Weights of a small GPT-style language model, trained from scratch on English Wikipedia: MLP 1920 GELU.
MLP neurons of a small language model. Each row is named by its layer, matrix (up: input weights) and neuron, and shows model dimensions 80-207. Each number is 128 + 32 x the weight over its row's rms, rounded and kept within 0 to 255. Numbers have three digits each.
After each neuron's rows, "fires on" lists the tokens most often at its 100 highest values on Wikipedia text that the model never trained on.

L6.up1633:153158099153144093097090156133124097124123137195089183177100148132130125148132068180140063146053143144096124100113107170125153172161104163071124135103127119104138117088095157180128108169103131126125162091140162176202115117109148120112129135142094151089163169113144136105139124142201145160118161105159122132083127121128144155076170141106178061166109104140088077177115135163127138155171
fires on: " (", " ", " is", ","

L3.up325:171159082093081111058171166155153145135135136115059157111143121140137101178087134111111130140132098098202083135162053172139147124117110108167116095117128089108186172124152124087189175124085096112109095123101128158173101133115121152124150130091090132113135139128185144107153095172130126086158123145157158148129103155122156115154109077090123132190165126109143055106119117075176123134113
fires on: "im", "om", "em", "in", "m"

L7.up1448:060098075113205110166167150161152165123128102144155127090159154150132163147109167136118149148166089109208141147122084128108072142136119135105141153160138149105227142122125099128091112097149164152152074116175138108138135110099157107125133055142070115074124127131107119104117208144148163124103084055095119148130159149123126193179129122137152167095112098124099134190107178093102113125170
fires on: " n"

L7.up536:164145112119126108140147161156179125109087125086101121106129175167161117179106105158102142122181126180101119113124129105065128153105171076109092167160128222082098186090145184106114093122178109107091152148156149182180126126117180163128136129119121098117117101108132096066153169066172147128109147132200109140108133137152142126151120155153134172097142137112095141131176105162131161103140
fires on: "il", "ab", " j", "h", "-", "aus"

L6.up1098:153094137057126108163104110058094130118144112140145095077155083137116117101124184144160154075111050112131132157121094112129061147090112110188155125088079108167141162158114090139142118153174094099168125147139119172109155160162127163113130063111133131107120127124134132159207134172161119121108167174160153149148104116143133111135107122141072153108186154155102118169175107166112095150123
fires on: " ", " v"

L7.up513:162135083132063152094144145097140100148112085110110126201114152178145131120130111124145126125105120137115148134097116173115149109099150094055138138162120114118107173137151091144147152165141097140132185134103157082122118130158103106194122129140128185136157152077151147162141125117140140137144108122208163164118142104191129150139144125110156162140131108152109156084112121105096149112127
fires on: " Bl", " Pl", " to", " pl", " gr", " bl"

L3.up1677:121100134156187138135082163094094119116113115113118111141147080125187157149202142099121122159136120101111138105033112108165078136084089133177137163132076137121138098128128126134118184142169097116162181125129110147126180110157130096089133116078192125139148092143066137117121149057141045214114134130117144128140125107147080157153095067099086150127105092152204158155123095138104170105154
fires on: "ow", " song", " year", " Year", " match", " season"

L7.up221:083093106107148073109168122109125135135087157151160133072118086124113123147175099091162114106139078158109145172137110188156170099149148148144200147141120109169133118151100147137081103172159084207154106131134148139155185095106121131185171101114182127148103087100138136029125146114137151145159109145108141183128059130173146142128109119115135105106098138095152102124131156198080128133165
fires on: " re", " Re", " comp"

L6.up1610:070146106118095071102166202139135111122103147129087110148080118105064131151139115099172135097123112057100099075153151122144128139108178029114195115152185162089165086133128119123156096122128138133084100108126158111075165122057171132089123120142081117166138149135150047180150129133146160113117149100167108139134091134130165117165163131078150100096107063127213160121117128129155127119146
fires on: "c", "m", "k", "t", "v"

L3.up232:103193079196119182097058165125072087178134108182187147107090148156169129119179185168197144179143169111108095116128138144091131172046110136093189127130063163141126184084130140134093125169151130121143074115121178145169079063238128089164121132120143121126148136137185113077189103196157163170092152129110106086125165129194088110148176208181129095145073135132121168118074157171086196112141
fires on: " to", "yl", "os", "od", " |", "oad"

L7.up1026:146110063142112163091175125143181135125166111156120133112184113179099126105112137098114187112112089150159100149127125132092114122128116155138134076128173159145118142131083127124154104195130124195143148184066167122158141116179153136081125134105161120158157117130128164049123140115125116198178105155115129123088126101118088126144141166151179153143136145160129163149175141131110134122124
fires on: " pl", " o", "ro", " in", " con"

L6.up296:176092183142130106119106098176066092152146169129172143087153145154121109106138171051119122141097140116113120132117113105157082137204150122123138164144107133143136149110148115122198099092132082128066146142068137160128113091131114072076097109105141134129138052094177094163119125135124139093130066153108106084158149126138124115124173105120119070113113103140078076141200140171135176107116
fires on: " he", "/", "le"

L3.up140:111084109219146100145117112130086142088192159113137107137170163142136133118096118114149192131131083125115134084111116137113164120165108158113165061063128113113141140093130092055139148161082106150085152091134121185097078055106097102143133163123106047085175142161066066108116132156144118120090136124170092144167187157152146139129206120138151089100111122157116092126093113155150148148140
fires on: "le", " and", "ie", "ular", "ell"

L6.up731:172172069089147129138146093193116095147069099121136163143125157175038112180144169188122122080124128076172139144159137154094152172119110157136124120145124132168148129084119132088180109196125158129123113156115088090149130164119119077118051109102122147162118097094078144132151117156132130083114169086126163150159095116139117128073101115132097143143092118138168119127142122161143055085147
fires on: " on", " up", " Up", " down", " On"

L3.up1245:139119148131149126141112161069178161081064126108144166136080082145119103083111143116096158139127136115110103098153217127177159114168051141107164155170100104084144102084065146124106133121107157111166111126164123129148101108134145108141169163123244151111134137132136102125117142128164135193105101157136169203115140145112075160130125125135136123139146113111121111147146107163128169163055
fires on: "-", " of", "-d", "-w", "w"

L3.up87:095121127157180154142150129131139129119167146170112090181140041119201083170081158118172126127100160149141091096204157084146136095126092118139145148108077154184121150164101106132131110120133113162132115143098098142104073124187135121155167160123060112169140134112131102115134143105167145144123156146163164177077095134075140136112112074062098051134216132113148129128156102093161117077123
fires on: " \\", "\\", "(", " mot", "^", " Sound"

L7.up893:162121134121171069141125078177149048144159159119111142063072098119172138124112110199129131167113103121163114089193149101124192110138119131150167095091129131144147131138147063156118076118166132118108094099104093104168108078145135135106119110116093121129108087155130144134106105122161131123172151112129152166134164157105110119120175108147161017140111079163096139126131145124126072074087
fires on: "\\", " \\", " t", " up", " Z"

L3.up1506:127112149145082155169108022164037148112168159143109134121164145110101161136078100179114069170090109094135092128156091065158127113107152162112139173159065143138137150144090133165099135107217105128176149120170123079149168132175148143132108152101154118180160130129117178107094154196148107147118160114105153131179143117119148144156104114146108113100109127175143146151133172152102078182164
fires on: " of", "ed", "ur", "ord", "ure"

L3.up1859:100078154176157184163091133108091122061151157168133112168160132158178129144116145154140114154105147164096156166098101134054123094157156169105126178079140179107201132113062067094149109085069130142108096101091229161094156107127154074134075097108081123104127122153157138076121116172118083114095154128147159156175154143127125142083108128110233175075167112138128101115121158111136116181099
fires on: " |", " c", " f", ")", "\n", "ing"

L3.up974:133110127108170132131148150108097083063153182114138127115203182127202161116116136154118074143069126081109069120139125104121143127181107203079091136090180100133063135122126128096167124126115119120101126114118185135131144134161125077098128144141166144176127146110107120095131163150135131104110102130088092204144148145102086171126096148100162090145064129150118140088144099112106204134103
fires on: " tem", " Sant", " tri", " south", " north", " South"

L7.up369:092117100105146138134156162160143107120111109160070085118095102161167115191111071102104120076138130101112111128189180122104099130147075089179109142112063140144207194075172132153133134156188094106099105136158214092159116106125117153092132079136107118120099125121123117092141144183149089173094051121106084164103135155102165109167113136120115129132126128063091125155131150114084066129110
fires on: " E", " n", " mon", " were", " g"

L6.up1062:129183114132134122103158181131124147197110131158168134167080170152120114073176139126115118107068122142100119133120164149113110122191132103179142126145104153157118090127160119133097113177137085081090190087155157158152131106145082143170093133107130050151144118125194131086120107109125076125085157149123156140122168113132100128183171151116151097158111099198061081124159089083143125117125
fires on: " to", " and", " have", " |"

L6.up1715:080129150117138123102135163107156169147192136164140127128129096091123100166119100097150082152164084101124170204141143091156146146152083106159150077118134089112109079133105110124092113126170140099122158117161136084154123121124159086117145088109090162137109140187153144096088075139096145189065051108130144144131139158148106090133086108115124180165146113084093164096149131167009195102152
fires on: "ib", " world", " sk", " reb", " Fre"

L6.up87:126132110134083123177159144112158121159129157074118094077200090080161145140092135085126149137085114156112202200090140160147143169149097151093092078115147115135146134159122119130187075140143129100071123076126143097132171180136108094131121168098106139130102128141097164095122074154175120088104133142103070130146107091196170082128090111083122107149137146148066138159106146089111124167126
fires on: " G", "G", " Gl"

L7.up1129:134110128151122113104118163084109125156162155178119126139130154125084089093139070114137138118111165078093128153171042127129114087066172059143135160066109084138104100147192100113100173113176053157114142141153116102162173141154142096092158143117181109123132115159133166103139131094211090150157103139105144157188214089139133128088134138069106115127128086108174062154154149159093175143107
fires on: " an", " signed", " un", " re", " Un"

L7.up1500:147130144086114127162129130187147112111142163142151137077097043147113111147127145090173113159102158095104090103090080121142149151113095197118046126171140157200160156121065169103091159105064079191105078146154157119178119114156117207113145125134127115076112186164137123140128123116163105195144111131135094154079114169036156147120147091126084126109154121090140102071124125081141187111142
fires on: "\n", " also", " \\", "uro", "\\", "—"

L6.up1420:144115126092157038118132077140100114175165082207154154130156076055162160159150138113142152129075067106134129156124078141078103136111101139075152127111104107149120113171136122125117198124148058120146133152159104103197082137195068168139159132134151113145152119150133107128141157100123113162104113110142078202119123103132118095115106189164181128103127113176101123158103139107180148160089
fires on: " |", " ", " un", "im"

L6.up798:147123123131139148157164137095113103131111130092120075063140108130075091182094098028180201148148137180107152131140189119149183094113128118133123095120106110150095105146139143128082160118146145135108093137082119096121130131112117143098108084122160103095161104113114093129150119125124150141074135114126132161173118080099177141190077168104080147119133072157110092105174105066123057099149
fires on: " and", " as", ";", " or", " (P"

L6.up1848:039173097133151110109146108138184062144093142172120122109086110102158167152168171102138152146139119136142120137071119123126111148100143072100177089105108117154108103161115140111175165119119163108161206103136117115149097150134165099177105117101146116126149171070113127083136094054112138101092161138173153101149131084171139150153117134103115079111113176114145175144092120170078093143174
fires on: " Gu", " h", " gu", "h", "u", " Gh"

L3.up1024:097127105117169169086043135097139137149101128079119159107104142101069127130142100088144110154190131110118115136098120144069146183106148123169094151148140168149122183072161099127164170081115114102186123113150104146105126124078135183112101176160209169164106123084098122140077170114090096133138121116200110099069149137123162183137158162044181176133123075121054115169134074097168139135163
fires on: "-St", " of", "le", " ", " goal", "el"

L6.up1022:099084157134127169140096126125137187077157130130133165209144137122147124196164081105117168143127123128148152092116094127091101126110105015179074120123145171092159147052072198143121124162162173166103141107139137142131118144074134123149146164123175130154157146058141155158132104170142142149170164147129082101118165103132135162068140081084128159131062135118111088142137180147092115117126
fires on: " first", " sub", " second", " T", " First", "th"

L7.up161:139118087133130150118110146155166032139196121124139165119091148141154117141097125135079129163105152120075131151145116136160117177162108202125162152169148116110106106095072064106127115175115126117076101063144146135186130125110057160151173138167149152110159145136139036135120157106094114137149093156134204122129095117124160124134119147110103100125162146118076078140080136163124119102127
fires on: " |", "-", " by:", ";"

L7.up1664:115165155147102114085177127160152125186140157140105143089160048162098127129128133111127066176133165156112127103119113139097115159110132133129048095120087088161148176147135157121085137150121156176129121126110146203149125119101090098154129121118145143104125132146160155129054114090113149166137119101148106151113142120100110102111058140110139100133159098145086143144132140094136132166153
fires on: "r", " r", " Ar", " Gr"

L7.up370:062179148129135197149083149122165150094113123109129153127094152125163153154195215097151085133104069114182114173172155112133110107115107108083108167064163065121159129160147128100110111140201167115129167125133150132086114103067136068142119134173105130095166133087161123154131150175106114143136094149154092135127105139100133138160135143159152159145101167040126110107148255168084146099123
fires on: " US", " n", " st", " som", "ran", " \"N"

L3.up1593:113116151129143127087147179088150172120144125112146137089158174110132132107123114114121124114101141085181074189170136107174107063112068116138152062083127128123168120131138116115085103121177116100115151093153170151108149134146167097126113133102119139143108133131118121106084119129103141116198145152146141088155143131127100185124050098085158079163098111064120141126136119107136122145127
fires on: " also", " a", " Other", " in", "In"

L6.up52:158125179130177144115147120102171181133170121150113113133124096167115145168104126107096106128164142166133120182094109141102146128072108126103098161112146116120102151127153081116112060102108178125219166160136098145143088162099128165073124142099096136161101143141127119144123125122143141117149154175145166186122134135171115134124107146067164015121109065153105210125150117121162079150137
fires on: " also", " had", " and", "\n ", " but", " as"

L3.up1698:134150114110135120168127165180111160106135213098165141138136189149140165141110145098169100159126131088052142150152104130184203111132066132184149166136075139155087125115155143169127129076100112105132077102096139115077191138196095163188169127080106099124145136143122030134129105141138154108140073117134134111173108125171068189163089121090123212122138097072128123110140153164107127125096
fires on: ";", "n", " |", "2", "t", "qu"

L6.up1543:136123109160078163162129133132141159154065118143107215164169123087139063172164126126115129184081080085153127174142170151146150190115191110181130137126097154113112131144129100073160153143078130103096147098185128136097149127126136097196172158155117142186137112143136098177098135059042141074105055164131128176101134115144122097130113103117171079158097166092123121128138139145160088156073
fires on: " l", " W", "w", " for"

L6.up1534:172101107077138104065134146121107117143059124130124139105162129058121113155123155117080130132164157115057115119124161099202124138111153123119183129108108138127117142192147099127097077103120109199131156095146077069139124117108076124094132143072124092127221070127150108189168175092125112121142153048160134164060145140065191150079146147167126163117105122152083105164153159099156127131113
fires on: " the", " of", " United", " Japanese", " Per", " Frank"

L3.up1469:138171115096151110118149141153123178122140114150095094123166121105054135107114118120143138126140120187159173115106142138127155154135164107128073146145154113131133126127107106084153098206100144121143154151216145116100126063077068116137157157154176119110156123152181101073117161157135158156117112131150107150153105080148210129137134190170082177095104130150119124128128158102157143090154
fires on: " 3", " 2", " 1", " Two", " One", " 4"

L7.up1811:170149155138112085126125140064178129152124130110189084105141055131113078173133048088169120157124175089188146130142160158103120100126158137055000129108168110134115148159101118146161182102122106112118121086092091086164156147128108105173124197132141160087177117124182078194098186062097137074085147086107157128138081120108100144051151130081092133167092150169100107117145133061135160112172
fires on: " Mad", "oph", "al", "ph", " en"

L3.up809:118130130095137111074122153101199167102190069108169178104154144100121136056141114136119081154154089162117133149128068144177158127119126163094153123181120132110162115137115202143135159152146143064102106102144169131143117104146094111079202161152121139080137158139116180128125140181134174168154144097149149143169084150126119126166084104118106121138129159137146166158038143107105129195114
fires on: "s", "ers", "ates", "d", "ests"

L3.up495:141126136149136141072139060112092090122103144107171057091185112181096156097075188136113133093106106180140105134082163123149110084170075136166118144166113153154149112116242145086150139140184195158149157137141157159138143158168223128161123165174171103121145185132185156113156125137135139069125133082154151185145130173121210120110147139177091115133131090166127176104118148170123169146151
fires on: "us", "pl", "uz", " amount", " Length", "-l"

L3.up304:108134181132129149111148175114122084115081082140083105144170092089104144103133158122131127137057187097162138110215128132108118104142159094146170157112166126099125164134138099070153102148145132158133126127135143164148128110158082169149124036139139146126096140145157157133114105155135109148084160122140119191140111091085147115132140125115093145134134103071132150174138150144161173127123
fires on: " as", " season", " appearance"

L6.up1366:103138171136137128144043135185154124143149162087071143054167135138107164072133080124140109094086096087155149114072126132132112107189137069121170115146105072170166174120071100191086131177132128092085138108182098099121123128180139097163123093048145103110154145132129070093122165092147123113103172107099123151090194151137101149096181092079126061120152135128132121164131146096117102129084
fires on: " and", "le", "p", "ul", " of", "ur"

L7.up1670:112089140143099059171137139138128143112096115108096100146127141130103146112149097080101095148160115089124136153122116116094138149129105124166083138131132194160153078142150182150091192163133077172137202115113170137134182155118107093149183091144111076097181092130081085091138199092054148128084202088100141158166148077110107136151115133150116098114108129092060077120078126146105165121132
fires on: " dis", " st", " un", " dec", " re"

L7.up149:111153096111158101121097121148163180106063148212167115142129084141155136118117159160189047095112085128168168085145115168145194100119072115202099102132139132115188149151108142161141102120139088113145069143093093099171134106086120103111152147208088119119114068156092141081095145123102107100098135096121166112130143133167099128172070124187131052182100101091142122139084087190157102135153
fires on: " Ne", "e", " Re", " Ge", " ne", "ie"

L3.up1058:137130121099129106138133178106126090147112114097179133143164119122074037166153157164130179164048123108164160161104139171147140136136143097150123180080109125127167186098156126132084101189138144205192128177134126111111166157156101140144159114113129117140124045119078102128114148161143147096102109179129164143141099162110162092113146164064119140110106164159126135204150127142099172123160
fires on: " sp", " New", "ew", ":", "-", "ok"

L6.up884:123159057138123145132123108164114162137118150061106133140085168088132122039132149144123144133054081067098092080073131049158128105175182095085122110148117154153193121146097142141124090171160141146039135130174124153175088138138096132107085100158192154143148178162153124122143134128137079148116189084130095206118111118134174113141150138098053139153109119193103167108123153100159119124173
fires on: " may", " and", ",", " often", " could"

L3.up1219:086122147126169204161077154140095145156130147108120216187097093133167086104156135090110159108153113122116111135131140163162123121122165145089169190126116159112170146098113145120149187087116095105132164144142147211149160080126176156065144156154107069131058162164115140131142131162163077111101124108110156123122167071168179110085135039086184172158086150167111149116124079154134127102174
fires on: "un", " run", "ie", " running", " lead", " Running"

L6.up1230:095110118170170141112153139142145126140153144150170091122079091170116151137124126150068172135133129140160140203102143086097065099088134068069119098131131180126070221064138159122124148109150214199126116112128145178115170157133109190142097089085085051066104096104178183114103149125128164075122139084090164142119142181137095158167146133156127112201162142092109106142123159117150122146078
fires on: " c", "ar", "ic", " car", "c", " Car"

L6.up1914:188137136175087150120129139138076123070124109082082158150133160112141129116101086136110110117106122130081148114144110116041142160138198094145112134142122111078083136111140070182153197148100182132173117123186077136165103110154127082155094145118172155118107148115169136177092173111140112081159087188149101138085105104169071151107158120173113137156142114131140131151091204089119162208164
fires on: " |", "-St", "ation", " round"

L3.up624:135068104127084139130173177119118126121129139181124077149140161146131111144046100107112146116140143103112123130090118123070117093089141057150094110176141125153107219112191168197158180172160069118134128152081147078176123097168142123139142119118102092112164128127130199119061176149116137142141085175078107127166143166086119148191094164105058120122068144121076117120180155182123205155085
fires on: " B", "h", "op", "\n", "arm"

L3.up67:160174154168159090141160094137136165122160091128106107182150112114140115135199113170153139161104131144148026158167160111123117131144131100148108113097128161126055157145108171130065109167137118162137090137138145171090113146037172173166112150087107127100140119132142114147120116087078159136132160072116088203105121056168140141204164144131142106140157137083116113118132161112151058172110
fires on: "if", " al", " inter", "ab", " var"

L6.up1449:064151108166095114174103109093066101133161100120151174164179164187125121157089147094133173174202110161106097112137160151163122125111162135088131115102126078150104157167112159106097217090173127103158127084060160126160146111118177098139152112068106091144125145244147140113076150170166143133123173103154200114116125089194137124114108179124169117156128131140179091206197111131118194146155
fires on: "M", " (M", " Mor", "-M", " refer"

L6.up1887:158127153079120108130086095139117123118108139153190147093134111091138107124114163100127138130082133137185088131171184113143155096123146121051115133099138099112152120095127098121111149125167146132127195132068129107145128087122123094126119148152152145141153087162174124096076202117136083118052059140170133102128142128132086152099119099138135084082123173131130153112129127143094096145099
fires on: " tra", "j", " he", "el", "sh"

L3.up1707:106050139094056138045093148146095121115141114115134141192151096130163156138091185172142091119124121112096134155107141136104166166115149167105154128146109163152073139169113060195163165103081150093069142094084134180125149077197102115097150103111108104124103155107152076138108127152182143115164142130107134074128093120139132126151150167134100123113119117123136139092116095157109132135207
fires on: " |", ";", "er", "2", " Gold", " 16"

L3.up1298:085114119064150093157125144148144135161121089096130101198145099103109161231147115097128159125120151168141168171173128114138065085089202130154144123115147117153144127132101111117103145130110142123149183144093145180147104147112132127122157056136219149095145118157134094123093153102105100116106131092144097146122134124094141051107154235122126161126108164148134101104161078151169149135113
fires on: " in", " as", " at", "\n ", " "

L3.up372:156095119113146039163146154126099151107106138178112122119168094101117096134079107125116190127108130063065135142085106149097178177124106054115161113168186100096173149129187195081100158141120197125098147118088139170140074147152072108153118069113082132124128133154140127104094199119158075105093158112123110126122134171133154118135130101116134074134151105147135123141143126189115140157127
fires on: " ground", " Tour", " land", " votes", " (1"

L3.up1809:154169148081110142109163082125168129181154078129159137123051162092155111110091166164138118121154098119144130144090136146123104137104145163115167117102107134094058175151145139136124121176108100137166143100151076109218180136138071091141114102181127120090149113156047111135098135130101146075145141128095127112119171148145140178118135104139183138122100188110162116103111117152108139133097
fires on: " well", "os", " part", "'", "ond", " when"

L3.up249:174146100141132103151129148155096113102084086159117086105165137157148140188143105079173090117091078114081145164080122124141117188137091124170146133125077111110106111129151102119130079107080154153198153163138099057122127095087100115173060062114094148108133108119142145114100207098089185107129043086145119195144099128128195146149173081135125101133083194125101149133142136100132156188103
fires on: " m", "im", "ision", "iam"

L6.up1122:172117152121127060092076141142137147202132152059132098147112194109046150077136180082107154163162077092172157129079147103153121088103174145088132139102165115149191137125148141135118091126093113058178191171127136143148093096064169109115081082182099169091076124162089163123099127118111150139134114138151175164161103118149132119133147116109107073149080169179160159099101100130163086118153
fires on: " and", ",", " but", " or", "un", "im"

L6.up695:129134181098190051123157112171146108167093174154123170082113106057124178096153131165096105154104086176083127131147153143080106116128074076102106115054072100116152084057111121084171109144090151176145122116110128108157146147140155195122115109114124129113128181135172051109113149125111108093098156123124100116147154091197100107126145134128100166101128140085102110122125139148077136171076
fires on: " res", " ass", " Rock", " Res"

L7.up402:173133096131106122095102126175115069061106179170098055195139135168135163168168134135124188105151140045154162126094096139127113091135146067154127108157113110108160166145124139112182142123176167172163157224099176185089171131147147168112075101153131121144141063094172159110105112104195161172187095061120142145091128104148052081088119153120080114157090145111098039105083134127130123129126
fires on: " C", "in", " con"

L3.up1555:136115138127145155151128058124118144113089136095196134134032065131059170119172096146144133101102057115139155085127099106113137138137064179086131097197073138123140137125098088078191126182108117215168127123181135130093125177142154086142082122137107115133154134097134155121115117112110100137115132130143116229105106096098106086112121112157144086129160097077118134185179148092116130117164
fires on: " for", " with", " match", " that", " after"

L6.up1089:125141103115047104098082155159120180128098135173111050184123164120126114172123166160094120136150157155141147211111153117130134131125088103122177172114161097114072179129123107087141180125083144055133103095090106121142154135098140118144161116114108154179082110127087099088099131155148113113111144152134155174199143158099131134181160106068110144147126111064083108073081112152112143115132
fires on: "en", " or", "ed", "m", "em", "min"

L3.up783:125086093067102056122113115113175134114095103119119133118179104158135095124199095156133177134105094068136128094106153177169193196114168064108139083135137112100167112156158117132172148112137090129187148171108092084090107085146075133094109134130080106166166105166183119118124122076125103139148093128093182123129139147127154142179122133129170165151128081144110105095160115116150143092160
fires on: " to", "ig", "end", " was", "if"

L3.up38:154118162203105161128143111099114156147085074172137126088135134171194175105132072159127110162193052129107112114149175094074105147132148119163095124076084193103097132086096149167126099141104209129145145159112123123146133118205111171156133084138148124145161138129134099101122130111157076142124177140137108131046111112165067117145151156124151160127135181138116100140128150190096144113094
fires on: "ac", "os", "′", "'", " 3:"

L6.up180:146121092109080146169139102101129133141127120090163142108124135121121108116185134167132119143138153181121140125143149091110074120097096120140169143143098103124124090132121119129109151158070127089114090156145117143156063147153089152106068084139184164178105149168160171108172179143050186129104147118124119129109155165125126153081145151168141138177138067096105120100095104129133115161185
fires on: " |", " were", " +", " 4", " a", " to"

L3.up55:095082154135089139101137211142055146105130088103121125119176141155114115114138116089119118114084095099141159146117121105167159072136110172120083154037202151102129141111074133113113136122199070099143100129209161058123178173160066051128106107178078142061135144102188115107118167144133136144136128128147137186114090120131123180154117161100160150121140163106125082144095085146054146171142
fires on: " (", " /", ":", "\n", " |", " a"

L6.up602:114150118092091186077077131178109087169149118080126179133138130186144139183133150130073076111092168126115139143105140138096081077090151111164151134117086115178135193186154122114158092099112130140098114123093154121168115143169116150112100134151185110105120133202110145165126142091157124164123118126187130137119075130167104083108080190105115105108143113153090120164093094131145042086143
fires on: "n", "l", "m", "r", " r"

L3.up246:135156132163105123112164134171107153092138062088111172190140145174100198100106156169129180104117087147142126136101113128113140093133096106157148095142124112152188135136153118153182134087076148130128120181179083059168090178224148099148145128118156143093159136125137108127125070150081154150129147132157158108097142122205143083111139146141134098233140126086142135165122111140103122093111
fires on: " then", "ö", "ō", "oul", "o"

L7.up1828:119128116107053147124116146174086149141137183091054116068095068141156162128155147119136105167104144115143133108096121161177112050134112103185125206143101078095111094145151081154142122142174145140105129073160122151143113234179125131083160124115145091128145172135122112196141144133112140155164153174123175132066101181189110105095140106121146056156127126121124145122142116106116096157177
fires on: "-", "|", " mod", " comp", " S"

L6.up369:115211100136154150131087167113132152165176170099109168162126114166119099101141141122143104111158159104150098157172093082142089112152146133145154095126112079158146110126118160170085142113119129060079178091101159113153122153137118133152147149152087112084153105148182091166091141135085117104134104125165116154123170174161128134177086103086123089154133132122195091097087132097155077142161
fires on: "l", " R", " writ", "c", " sl"

L7.up1033:101112132084114062128134131153154106098123188128157127143183165100175086130168071091141134089140106089125114162142139142116130101140110103131152165096116080136198077163201117111119171147163118157104146150125160109154127096089095123108124093096132070126111048090113072124102106145098127138158162171107130102084128102143125122107174169144125143124081108133174099065110077116167206144157
fires on: "ch", " to", "ib", "ob", " Man", "eb"

L6.up718:101109139075176078131085198107124106113135107164164150110151129029121127090127120185158126114083136121122152170144159124171131130118112107142158095139155159125174146146192170120112137066098159149155171152132120139108108156079096114082107128136105133171114102104164162178096067150107152159105063149162149116060113118121084164104115140100165118113104125179115046142120092134088119109148
fires on: " of", " for", "om", " ", "For"

L6.up941:094111112083123144179135147092147127077079093102117108161139099120055103112084134074110135131160153099097103162132124116155152129123110128171111106095117149158143136150140146163107101187113101145121138120136091139090134116187126132145100086129089187117087100172148129074100093052198083036116116178093105172103129065104163082088144152099103126159171094094123145144120083070090148129107
fires on: " and", " to", " by", ";", " with", "s,"

L6.up1709:108145079166122126124041123080143059179107118124141138197123099175141144111126081139140170127035115148076164112133155082118104164186201119112177078110143138107107128160124175184105135107128140129117158090111107104156141115146141078178153149096149119124049110114137162124094088153125114105122105147095133140122090105104139098185117100129130113150099141098173097154129163119063056157178
fires on: "ar", " bar", " Bar", " Kar", " oper", " Gar"

L7.up697:132120107088135137166135113096127100161166151089129123131080125129110167086132106173177091071088151174131156105169101106111135157107107136118174124079079130117143128145098068127125125150189148087138084118092076135083122160127093139166145052169194139122150128152104203102106121108101112139167106105119130135211130124094113128180110186171096167122132082086121192107101115146128170145164
fires on: " of", " Abd", "|---|---|---|---|---|", " Preceded", " Succeeded"

L6.up1863:095163121134141105100108033094097088075189072120144132113154075117127112134131157145152084132116089102096105153109147142133189136060155191121097116094110142139101084184126151071113189190119133117125095129164094064127148151088189105169119139180109127135194154082078091133134118084179117130109104064127087188115147067159110105123164110144112126137129079108108125146127176173104154111110
fires on: "is", "as", "os", "us", " up"